{
  "d_model": 384,
  "activation": "swiglu",
  "positions": "rope",
  "rope_base": 10000.0,
  "qk_norm": false,
  "init_std_down": 0.0,
  "lr_head": 0.00357,
  "decay_shape": "pow",
  "steps": 5820,
  "dataset": "wikipedia_en"
}
MLP neurons of a small language model. Each row is named by its layer, matrix (down: output weights) and neuron, and shows model dimensions 288-351. Each number is 128 + 32 x the weight over its row's rms, rounded and kept within 0 to 255. A neuron's up and down rows have the sign that makes its largest values positive.
A block is one neuron, or neurons of one layer that tend to fire together. After each block is what it responds to, as a language model described it from the Wikipedia text at the highest values.

L5.down275 [146  41 173 165  99 128  71 134 114 123 138 134 183 138 131 135 142 152 122 139 164 126  86 140 127 144 126 121  88 151 172 122  84 156 103 119 165 172 140 132 161  48  82 123 177 133 112  95 149 124 118 153 159 142  96 150 101 123 161 204  34 157 106 158]
L5.down282 [112 167 131 181 108  95 171 121 130 139 150 102 128 135 179 100  74 177  95  94 113 180 124 129 142 176 116  86  80 140  97 129 148  95  52 124 129 134  69 141 151 105 159 140 129 137 149 160 130  83 107 134 175 113 114  70 120 150  86 125  91 103 187 138]
L5.down322 [134  75  98 137 149 104 139  83 114 151 108 114 134 127 163  38 164 196 149 135 121 123 174  77 148 161 154 153 105 147  69 134 116 104 143 102 186 160 115  83 146 152 180 118 143  89  58 118 110 138 131 151 136 147 123 138 207  97 118 195 107 101  98 190]
L5.down394 [114 118  92 135 193 127  80 152 123 126 136  78 144  82 119 131 110  97 204 177  60  92  87 136 126 138 106 130 138 157 101 141 167 101 132 135 133 148 113 136 169  57 144  97  92  93 149 123 147 100 142 105 107  37 113  67 129 139 131 142 104 119 147 139]
L5.down396 [138 108  89 129 183 122  91  88 128 128 146 109  88 176 102  79 135 104 128  92  78 205 149 138  66  90 160 168 135  77 108 165 160  99 169 202 151 176  97 104 123 153  84 105 112 153 167  99 101  59  74 123 117 128  97 156 169 161  99  74  74  52 141 172]
L5.down560 [150  84 133 171 105  63  90 197  98  67 200  92 117  84 128 177 132 135 123 122 139 120 102  83 142 112 172 116 128 105 142 145 120 119 145 203  94 144 129 168 111 155 127 156 202 113  97 114 146 121 149 172 149 127 147  87 131  92 143  96 154 132 116 131]
L5.down579 [ 54 104 119 120 174 104 110 139 171 107 176 150 121 132 125  93  84  83  73 152 151 135  74 121 108 144 139 129  94 183 133  97  89 163 152 114 153 166 133 146  97 128  94 116 155  97 136  93  94  84 158 108 167 150 112 173  90 100 154 113 146 121 115 160]
L5.down750 [141 156 123 183 152 161 167 103 164 115 179 101 167  80 110 136 104 141 157 120 123 130  92 171 137 138 119 104 183 206 131 151 151 134 102  89 167 167  72 163 106 157 141 124 156  88 129 129  81 154 132  84 103  99 142 108 115 126 133 123 129 181 108  75]
L5.down994 [139  86 129 160 131 145 143  71 116  92 155 132 188 144 166 131 109 144  82 112 102 131  78 182 136 132 130  77 139 167 112  67  90 114 142 169 153 199  93  72 140 201 120 119 164 164 145 136 117  97 163 113 110 116 216  88 117 109 127  69 122 143 123 137]
L5.down1108 [107 130 120 109 131 154  76  86 187 149 112 124 127 116 108 188 157  73  77 162 182 173  90 164 121 135 124 137 101 207  87  87  96 110 155 135 136 155 122 163 152 109 123  96 143 144 138 135 115 130 154 127 167  99 121 195 130 176  30 143  98 143 130  99]
L5.down1118 [154 106 165 108 129  88  87 120 134 128 141 167 108  79 184 107 140 151 144 157 108 160  85 125 164 155 158 136 164  36 144 170 140 160 116 155 108 113 160 133  99 178 152 101 124 209  92  81 147 176 120 127 124 136  95 176 112 162 143 145 125 113  80 154]
L5.down1166 [154 149 104  91 172 140 122 181  50 121 125 137 133 142 116 115  79 140 105 122  78  86 149 119  95 124 159 120 101 191  82 147 184 100 129 179 124  86  92 140 155 201 120 188 139 127  82 112  76  96 182 106 118 103 173 138  98 171 126 135  78 190 134 144]
L5.down1231 [115  89 146 139  85 107 158 124 183 162 103 110 156 130 116 133 116 112 149 121 190 158 103  93 164 141 101 134 123 132 144 115  92 146 147 156  67 183 125 144 125 147 175 135 129  67  73 119 179 134  31 145 163 133 121  59 129 101 137 159 162 166 127 150]
L5.down1257 [105 132  79 138 136 102  95 156 204 147 159 122  93 149 157 128  68 135 128 141 123 133 114 118 183 116 116 158 130 121 137 105 155 121 171  90  99 137 112 172 117 170  79 115 205  89 139 163 148 135 139  56 190 166 119 116 184 148 162 128 107 157 146 146]
L5.down1339 [ 77 111  75 180 159 105 146  70 121 126 144 120 157 191 131  87 100 162 145 139 105 105  82 139 115 111 128 186 152 118 117 152 142 169  96 121 123 135 142 135 115 133 121 104 116 168 132 135 113 144 143 125 118 164 118 183 120 160  87 171 132 161 165 118]
L5.down1478 [139 137 116 148 196 110  81 116 125 138 142  98  89 132  96 165 105 142 109 153 146 115 108 158 173  96 121 123  79 182 124 145 119 124 134 140 169 184 136 165 149  83  81 137 191 125 190 114 145 106  97  96 138 163 112 153 146 110 197  64 149 132 145 130]
Description: "Of" inside fixed multiword names such as House of Representatives, House of Lords, Order of the British Empire; weaker on number/date commas and second word-pieces.

L4.down560 [110 160 152  45 186 188 155  81 139 169 121 187 156 136 177 118 129 147 106 115 108 152  80 137 189 114 126 165 117 153 185 128 155 134 123 101 176  98 135 163  96 113 172  89 169 179 137 131  87 170 138  67 142 149 162 132 107 115 118  87 110 115 151  82]
L4.down1212 [109 198 149 134 133  99 106 198 106 123  90 137  77 117 112 142 140 100 169 111 137 113 141 112 147 177 106 102 183 133  99 143 165 178 108 113 179 105 121 108 169 125 177 117  67 152  54  41 156  83 149 147 178  94 149 210 110 148 135 144  90 139 126  67]
L4.down1245 [ 89 159 139 155 142 160 121 173  80  96  86 155 148 147 177 138 108 159  92 100 122 164 115 123 114 139  99 101 150 139 102  75  79 157 105 175 156  56  78 112 101 108 134 110 148 104 181 106 141 153 183 131 154 169 158 136 106 169 194 153  79 117 162 139]
L4.down1470 [104  96 140 113 134 159  90 118 167 127 106 107 109 126  59 108 156 129 123 180 123  65 157  90 159 175  96 185 135  91 142 117  97 158 104 141 114  98 114 154 161  92 110  84 110 142 159 127  73  96 124 183 159 124  88 158 149 165 124  93 142 113 128 132]
Description: Closing word pieces that finish a split word, mostly adverb -ly (primarily, partly, strongly), plus " only" and pieces like -ters, -iz.

L11.down1395 [ 85 146  75 146 177 133 102 129 143 122 161 131 142 146  89 135  83 148 176  95  77 142 154 106 134 121 120 135  93 119 102 166 174  97 123  59 145 155 127 109 109 102  80 138 108 169 140 135 147 164  90 112  99 143 139  90 167  96 127 144  86  80 120 109]
Description: Prepositions such as of, on, to, along and via right after a noun, quantifier or verb, as in "each of", "landed on", "relocated to"; also mid-word pieces like r-ail-road.

L4.down778 [150 134 135 188  88 142 138 109 124 155 161  54  60 124  59 107 107 171 142 125  88 105 141 104 107 154 114 116 175 134 162 114 136 133 149  80 102 181 148 147 136 205 150  81 140 150 158 151 139  91 142  72 182 126 188  99 114 142 176  81 133 147 178 163]
L4.down901 [104 174 191 177  80 105 155  48 137  91  98 132  83 112  92 161  89  98 147 100 109  86 114  81 170 139  97 150  76 119  99  88 148 176 192 121 133 137 148 174 184  93 107 108 122 119 114 104  94 147 120  97 112 154 116 110 112  70 184 174  85  53 153  79]
L4.down1310 [146 139 195 108 113 118 156 173 147 175  94 143 122  78  85 143 128 158 175 102  81 125 142 123 133 145 122 128 100 126 154 104  77 107 100 156 146 200 182 133 129 121 169 124 133 145 130  94 153 133 143 135 176 126 174 118 114 121  99 174  95 121  91 115]
L4.down1374 [110 163 121 112 149 120  86 131 131 127 147 144  76 127 135  93 110 140 131 110 102 143 159 120 109 128 153 109 106  90 121  74 140 168 157 132 164 196 148 163 154 188 158 114 136 144 177 109 121 127 162 132 195 112 108  52 131 157 129 122 150 145 168 210]
Description: Fires on number and quantifier words opening a count of things, often the word's last piece: thirty-five, Three competitors, Several, Most, many, thousands, a number of.

L11.down98 [160 113 168 157 112 152  99 148 106  95 168 169 159 164 115 222 103 145  78 126 105 115 120 121 122 120 158 118  82  73 145  78 153 143 170 111 157 140 158 165 161 108  89 150  83 157 149  90 105  83 115  97  91 133 166 142 176 118  99 159 155 147 136 137]
Description: Final pieces of nouns naming a person's occupation or role, often after a nationality in biography lines: journal-ist, lawy-er, profess-or, basketball player.

L5.down45 [146 192 100 120 125 122 102 104 172 144  69  69  60  89 106 157 153 196 133 118 159 173 188 176 128 126 139  73 168  88 136 135  68  67 137 173 135 108 197 158 148 136 104 123 127 107 131 101 127  90 141 139 119 168 183  58  73 108  94 146 122 139 131 156]
L5.down402 [115 154 155 111 147 187 162 119 196 219 124 168 193 121 123 126 130 150 103 112 166 171 103  96 158 162  90 108 180 134  93  96 135 139 156 199 181 121 138 122 128  89 153 115 161 151 114 132 134 134  82 111 173 132 191 165 138 112  97 150 109 166 125 157]
L5.down405 [139 108 146 145  68 130 126 151 202 165 148 175 141 138  66  90  58  91 119  98 162 164 118  97 123 177 138 121 179 149 108  67 143 163 119 138 139 164 136 141 115 147 142 167  79  94 132  96 123 154 170 123 100 102 140 118 109 150 208  80 176 160 129 124]
L5.down583 [100 165  99 161 128 169 136 203 134  85 100 178  87 128  94 147 127 151 131 173 125 132 170 140  95 130 162 133 175 148  57 116  81 156 123 141  70 116 184 138 128 148  96 116 139 112 147 113 110 133  95 150 150 138 171  85 118 119 133 104 159 103 132  66]
L5.down591 [ 96  89 128  65 139 156 158 165 111 136 146  38 116 169 154 123 178  60 158  77 118  86 129 101 139 192 135  68 134 117 135 159 129 108 126  81 120 107 123 155  78 141 117 150 113 110  95 173 134 106 170 118 189 107 105 229  82 127 134 132 150 154 112  49]
L5.down597 [127 116 110 117 140 140 137 143  81  72 135 165  97 187  98 110 105 144 146  83 135 124 121 119  91 109 134  80 158 115  92 155 145 128 132 134  78 131  55 128 118 139 197 131 133  81 120 104 160 112 107 122 135 123 149 132  99 123 178 115 202 117  72  49]
L5.down788 [113 202  51 111 152  69 133 169 165 102 144 130 115 195 197  57 130 154 103 123 119 116  96 112 123 119  93 119 102 156 150  98 175 130 128 130 140 119 108 126 123 167 141 167 131 121 124  83 170 107 114 164 146  70 149 135 124 138 115  73 120 167  92 169]
L5.down875 [161 126 168 139 110 111 183 150 113 134 114  90 171 110 142 124 131 138 105 124 101  81 152 149 148 113 107 107 183 108  76 144 103 163  73 134 174 177 120 163 103 132  76 140 122 116  81 110 149  97 164 135 141 177 117 120  59  67 139 118 161 133 142  70]
L5.down894 [125  89 135 121  84  87  93 158 105 125  93 157  63 104 112 116  85 186 172 125  84 124 142 152 127 117 125 109 120 152 138 155  74 124 139  91 115 111 130 154 139 111  88 101 139 150  97 168  78 140 109  79 187 144 144 113 131 133  94 202 102  91 100 130]
L5.down1039 [138 105  90 173  72  98 143 112 129 138  97 138 150 132  88 144  76  77 138 191 151  95 135 178 149 129 106 180 118 230 113 127 126 177 192 168 122 134 168 113 155 150 137  89 108 166 141 124 146 102 127 107 161 134 132 187 135 127 164 144 104 144 124 198]
L5.down1206 [157 137 130 129 160 137  89 102 177 118 118 123 105 140 180 105 148 110 129 176 114 126 170 129 151 142 141  94 120 113 169 107 137 127 156  94 152 140 149 164 119 109  53 124  80 174 116 112 140 174  91 109 115 147 130  90 120 112 127 178 134 184 141 131]
L5.down1314 [ 83 140  76 150 116 111 118 168  87 181 179 102 148 143 129 167 159 167  74 143 131 147 189 116 114 162 128 160 134 177 174 167 115 123 146 120  73   2 145 157 115 132 152 158 154 121 116 145 149 125 127 170 103 150 178 125 180 114 119 110  95 126  87  71]
L5.down1359 [140 137 127  70 128  85 163  91 122 166 151 182 176 125 104 120 115  57 149 150 128 124  93 115 143 122 100 124 116 131 131 167 105 153 142 158  88 150 151 197 113 115  69 108 141 174  99 130 127 117 181 139 129 160 140  86 132 163 113  80 157 120  83 115]
L5.down1398 [119  96 105  96 131 123 194 133 163 102  72  96 129 137 153 101 112 125 154  91 118 117  80 159 138 136 146 122 126 165 166  55 173  84 141 139 129  90 128 129  79  44 117 157 171 188  99 104 163 141 132 113 153 122 131 144  96  97 113 102 116 174 115  34]
L5.down1477 [ 68 143 143 188 143 127 115  48 116 102 131 120  92 123 118 128 141 169  97  74  85 139 173 116 113  96 135  95 182 100 116 122 135 163 140 157 124 193 104 186 113 141  72 113 130  74 169  83 141 111 137 190 169 123 144 131 116 124 122  51 107 159 124 185]
L5.down1480 [126 119 171 110 109 122  87 140  92  85 111  96 122 176 130  79 130  97 136 109 112 131 125  82 143  95 142 159 208  97 175  90 119 157 146 152 143  84 152 136  69 201 129 126 100  69 172  74 146 161 119  86  85 151 163 105 137 122 132 180  58 141 113  88]
Description: The word "of" after one, some or three picking out members of a group, as in "one of the founders"; also both, between, among.

L5.down15 [ 99  97  87 146 118 145  68 136 150 203 148 151  91  37 106 132 128 128 110  97 156 132 110 148 156 130 116  73 132 142 121  89 149 174  77 156 143  85 121 196 112 132  33 127  82  91 131 149 122 102 115 159 159 117 148 125 136 144  83 142 141 220 117 130]
L5.down171 [ 74 113 168 136 123 158 247 147 162 132 142 124 142  18 100  62 161 109  95 164 139 120 132  98 113 129  84 140 153 148  58 129 119 128 126 105 169 129 170 131 165 123 130 140 153 149  55 151 113 110 112  75  95 141 103 111 118  77 135 137 158 160 134  87]
L5.down194 [ 95  91 143 101 152 111 144 157 141 104 118  95 149 128 102 158 147 146 191 111 139 153 109 128 125 125 103  97  83 167 162 158 183  90 165  75 148 144  81 181 181 111 120 175 143 142 130 118  92 117 153 129  80 100 180 171 113 121 194 138 104 166 162 188]
L5.down273 [133 106 180 155  80  44 124 119 162 112 118  76 136 161 161 124 149  90 126 123 139 123 109  71 149 120 148  94 108 181  83  78 139 143  66  57 167 127 137 121 171 138 143 139 169 131 213 110 123  84 176 164 125 125  73 120 142  80 102  74 149 153 116 134]
L5.down448 [ 81 140 158 128 108  66 132 116 107  92 149 118 212 125  98 107 108 122 155  90 175 126 163 180 111 117 151 119 127 172 159 134 170 102 177 131  73  91  99 168 164 116 151  79 198 138 101 119 116 137 125  79 123  90  70 152  79 103 125  81  99  99 113 112]
L5.down450 [154 108 151  77 152 141 121 164  91 130 136 110 163 113 117 152 111 116 164 138 228 160  94 123 121 146 111 109 186 125 151 127 109  69 134 104 180 174 151 123 107 118 123 149 132 131 136 213 115  98 215 113 180 114 121 147 203  42 116 108 119 137 144 120]
L5.down490 [114  60 184 142 165 124 116 124 151 153 162 110 175  73 150 118 128 123 104 128 145 127  92 137  79  96 128 110 181 100 200 104 124  70 141  90 174 134 135 120 124 132 168 121 101  80 121  97 108 127 160 137 136 142 127 161  81 140 142 144  80 167 119 108]
L5.down686 [136 134 188 107 140 166 173 105 175  98 130 146 161 100 162 109  90 103  97  93 134 113 136  63 180  68 141 159 196 108 182  74 102 121 179 134 115 218 140 165 103 108 130 121 106 114  95 158 158  81 153 146 148 174 119 162  86 130 138 118 146 171 105 113]
L5.down794 [ 88 121 155 133  83 102  90 121 129 158 122  91 104 107  95 170 136 150 157 104 106  81 162 117 101 128 113 168 147 126  82  95 129 136 168  61 108 166 142 177 147 152  77 152 122 147 114 152  89 129 157  47 114 188 103 125 113 130 152 122 104 118  95 125]
L5.down804 [114 147 178 134 139 107 154 163 110 132 106 108 131 102 182  95 153  77 114 174 156  78 121 122 117 130 113 105 163  70 174 137 127  75  92 116 192 135 150 147 177 170 119 134  90 146  99  88 110  66 164 110 124 153 115 115 151  95 126 219 108  41 115 136]
L5.down896 [165 101 156 150 102 107 125 184  65 132 119 103 126 148 155 180  62 191 126 157 112  98 138  87 103 133  91  94 126 160 119 126 148  69 152 143  86 171 159 112 145 129 103 147 104  74 117 169 141  40 106 122  93 126 138 169 167 113 144 129 138 124 150 105]
L5.down1189 [169 121 190 150 128 144  78 180  96  74 145 146 158 121 119 156 162 107  93 142 125 136 152 161  92 136  89 131  93 133 110 156 138 157 143  80 111 128 181  69  78 150  27 133 106 132 121 102 128 139 128 112 151 100 112 163 176 133 112 188 151 117 173 123]
L5.down1213 [112 104  91 142 120 152 164 132 179 153  84 136 150  87  91 138  48 106  79 169  93 131 111 109 163 130 111 116 130 107 129 105 199  90 130  71 104 118  96 140 142 186 168 122 149 183  92 168 136 125 145 129  82 103 155 104 134  82 124 124 172  80 103 123]
L5.down1405 [ 90 123 122 144 173 124 113 160 131  93 182 121 112  77  92  87 140  89 170 121 168 147 162 103 112  91  94 137 155 140 127 163  96 173  87  89  37 131  72 133 142 146 173  67 183  91 108 155 141 133  95 106 142 120  44 155 143 129 107 125 115 128 136 174]
L5.down1459 [ 87 150 164 155 143 152  63  79 195 180 171 103 122 134 157  39 139 142 105  86 113  79 147 144 114 205  95 141 128 159 106 116 103  69  88  85  95 142 112 120 157 129 112  88 193  98  98 104  96  98 148 121  68 129 149 109 110 148  86 151 137 148 107 137]
L5.down1522 [136 143 113 118 114 124  90 160 159 102 160 164 150 167 105 104  73  90 138 151  91  81 136 104 119 134 172 166 103 137 157 114  99  80 158 179 140 121 149 115 119 169 126  97 130  85 143 135  78 129 158  86 141 190 174 159 143 160 129 169 107 120 135 134]
Description: Final word pieces completing occupation or role nouns in biographies, such as histor-ian, profess-or, lectur-er, sculpt-or; also career verbs like served, worked, studied.

L11.down713 [128 149 110 153 101 147 138 100 114 113 113  88 118 110 167 181 119 144 147 117 120 173 132 157 141 142 103 129 205  91 138 125 130 166 133 132 112 173  84 175 139  98 112 146 137 128 112 112 149 102 177 151 117 128 175 188  96 123  80 150 103 111 128  78]
Description: Mostly the -ly suffix finishing an adverb split into pieces, e.g. short-ly after, official-ly, posthumous-ly; also table pipes and auxiliaries like was, been.

L5.down64 [138 105 142 124 123 134 156 145  52 116 139  96 177 108 197 122 135  83 179 134 129 100 173  81  75 157 117 132 123 126  93 145 125 145 116 170 120 130 127 125  55 101 187 119 125 173 200 119 114 179  87  66 123  97 186  93 134 160 124 128 110 126 111 147]
L5.down67 [ 66 129 118 120 153 158  66 126  71 109 166 185 115 126  89 104 125 136 112 142  67 123  92 138 134 128 187 103  92 127 131 156 129 146 119 123 139 148 134 157 106 141 119 119 119  89 112 168 127 132 145  96 100 107 208 144  84 105 132 133 121 153  84 146]
L5.down197 [155  98 164 169 139 146 153 141 114  88 122 159  55 157 120  92  81 147  57 111  73 139 127 130 100 135 132  90 131 149  96 103 153 160  48 168 107 100 132 116 151 146 101 140  78 123 137 124 141 123 176 116 144 113 109 120 120 171  97 187 145  83 109  56]
L5.down306 [149 109 136 111 114 149  46 160 136  73 177  99 100 175  92 136 118  83 117 134 136 119 174 159 154 120 141 144 152 129 119  98 113 108 132 142 208 143  96 175  92  75 135 118 118 144 118  93  97 143 110 100 198 119 154 114 117  87 141 141 142 168 141  93]
L5.down332 [123 118  92 158 139 114  96 117 163 128 158  78  96 111 155 138  79 109 146 130  77 160 154 133 137  74 108 123 138 108 112 105 150 149 114  98 127 136 119 147 140 122 152 177 109  72 123 221 144 167 118 109  67 102 194  57 100 112 131 126 158  81 110 141]
L5.down418 [177 141 151 115 141 106  73 112 125 145  87 114 166 122  45 130 159 195 142 120 111 179  88 132 101 148 125 151  97 147 108 150 115 187  63 215 103 153 111  88  75 138 127 140 178 103 124 120 134 150 128 110 180 142 149 185 141 106  70 132 111 106 126 162]
L5.down425 [154 105 125 125 138 220 102 112  82 126 140 105 155 127 124 115 101 112 128 110 143  96 176 141  57 105  85  92 193 149 153 151  90 103 139 132  85 113 119 151 123 175 131 112 138 151 106 136 155 104 132 127  31 136 132  64 109 158 114 161 176 160 146  99]
L5.down510 [199 105 175 212 121 102 110 185 118 148 155 127 175 129  85  78  82 108  73 109 139 149  65  88 115  82 166 181 137 132 114 173 128 173 140 165 136 181 111  85  82 105 124 149 114 130 166 155 134 163  97 154 140 117 185  92 136 116 128  43 132  75 148 112]
L5.down956 [ 95 142 105 105 128 123 166 100 131 113  84 140 150 172 148 143  97 145 199 125  84 197  98 134  97 113 161 170  91  85 161  74 103 101 197 170 175 145 129 139 163 115 151 112  54 136 135 200 120 103 121 120 181  74 151 120 173 171 114 130  83 164 151 149]
L5.down1214 [ 89 120 133 170 167 141 111 163 167 123 129 172 117 106 141  97 147 144 147 116 117 107 142 125 122 125  91 122  82  87 129 128  74 160 118 124 169 119 136 104 149  89 105  91 169 138 102 188 106 132 153 114  95 122  87 100 134 123 153 153 162 140 112 128]
L5.down1221 [ 95 106 139 101 116 127 119 161 100 116 110 128 126 130 107  69 145  93 101 110  89 128 152 140  71 106 164 162 157 121 152 128  69 144 124 132 165 163 109 115  95 148 139 142 137 157 122 153 128 138 134 177  88 116 145 148 154 100 150 167 130 143 105  83]
L5.down1298 [131 117 107 141 106 132 166 135 110 150 111 160 151 163  78 157 101 120 119 127 113 139 128 122 142 138 144 141 168 147 126 104 129 137  91  74 187 157 143 195 105 133 120 118 123 153 112 111  99 113 116  91 112  78 132 130 144 162 133 155 137 156 171  90]
L5.down1395 [129 132 103 133 101 152 139 120 151 161  83 179 164 143 132 152 119 104 154 105  75 152 124  83 107 135 118 128 183  95 115 105 152 140  84 134 143 114  78 134 124 154 160 192 158 163  82 129 125 123 103 134 115 187 135 113 132 158 144 106 113 169 162 141]
L5.down1434 [ 92  66 102  97  94 163 123 105 108  97 105 145  92 105 113 133  97 166 114 156 155 127 161  93 148 170 135 122 185 153 182 106 117 150 157 126 124 126 125 128 134 121 150 111 103 126 126 148  87  95  81 120  44 128 106  51  95 155 143  74  84 112  85 106]
L5.down1458 [112 123 139 143 118 152 129  91 187 148 115 181 125 157  55 105  84 198 139 107  90 140 118 153 132 108  85 131 121 134 161  57 120 125 119 139  94 162 162 166 150 112 195  78 146 158 162 182  62 135 139 123  85 167 123 141 114  95 104 120 106 139  73  88]
L5.down1498 [145 124 100 141 112 151 124 110 143 121 108 170 118 123 113 134 103 188 142 137  90  71 137 150 187  50 139 114 111 137 159 135 170 130  91 145 119 129  72 114  66 108 104 131 103 111 113 108 146 128 106 166 131  97 141 124 109  90 109 140 119 165 139 122]
Description: Completions of adverbs split into word pieces, such as curr-ently, main-ly, primar-ily, and no long-er, plus words like also, often, now, mostly placed before a verb.

L4.down437 [ 99 152 176 139 103  60 100 157 158 138 139 119 147 130 149  70 161  88 157 148 112 127 146  91 107 149  75 101 134 126  84 135 159 112 124 105  78 114 160 133  82 120 152  77  97 174 106 104 133 127 120 153 152 130  60  94  79  97 113 130 109 166  88  95]
L4.down485 [126 164  82  66 116 154 143 119 190 104 104  66 101 115 127 102 138 194 134 129 118 100 141 112 147 145 168 149 175  70  78 126 128 125 132 183 116 129 163 125 177 117 121 188 130 103  60 154 121 121  95 147 105 163 139 132 132 126 135 121 118 133 180  91]
L4.down1465 [ 75 184  91 119 134 181 103 135  88 111 191 120 158  98  70 145 202 127 144 114 151 118  61 119 125 168 125 169 130 119  91 101 156 151 173 153 129 108 109  88 148 134 101 150 102 167 101 152 149 203 130 148 122  80 111 131 111 126 108 161 114 150 117 130]
L4.down1493 [190 144  95 139 146  95 147 132 178 103 162 140 102 113 134 179 119  94 117 104 136 108 196 133 117  76 127 121 140 116  85 123 109 118 132 133 166  82  91 169 171 126  89 139 156 155 143 134 191 135 111  96 107  56 130 144  86 129 150 127 140  72  89 114]
Description: Word-final pieces completing abstract field or domain nouns, mostly in culture, history, economics and religion contexts, such as cult-ure, econom-ics, relig-ious, history.

L4.down31 [116  85 128 166 104 150 133  84 134  65 135 102 104 134 121 149 132 150  87 128 154  85 120 170 137 201  80 184 174 143  88  97 123 131  76 146 186 136 146 139 148  81 171 173 113 121 114 125 115  51 161 196  89 177 188 109  86 115 161 127 111 141 106 133]
L4.down357 [ 79 105 103  95 107 155 188 102 154 100 133  56 142 111 198  91 109  96  86 121 168 146  75 141 204 134 128 109 145 142  74 119 205 137 170  86 120 124 111 156 133 103 150  66 128  84 138 169 107 117 135 104  99 122 143 141  95 148 120 121  99 142 142 138]
L4.down792 [126 163 172 110 121 124  96 127 103 173  99 127 147 159 176  69  82 189  76 149 161  82 105 146  97 179 152 147 140  90  75 121 139 113 158  98 133 211 113 174 139  61 158 170 173 176 112 125  82  97 111 119 112 116 161 141 194 128 112 184  71 138 137 115]
L4.down1422 [141 135 160 135 139 100 141 103 115 170 120 105 120 160 128 118 128 151 121 104 116 101 146 155 148 170 140 177 114 152 129 127 123  98 174 155 173 101 120 131 126 109  81 154 124  69  74 137 151  95  60 118 130 137 150 161 137 141 146 147 136 129 159 101]
Description: The first token after a blank line that opens a new article title (=) or table (|), plus of in names like University of, Minister of.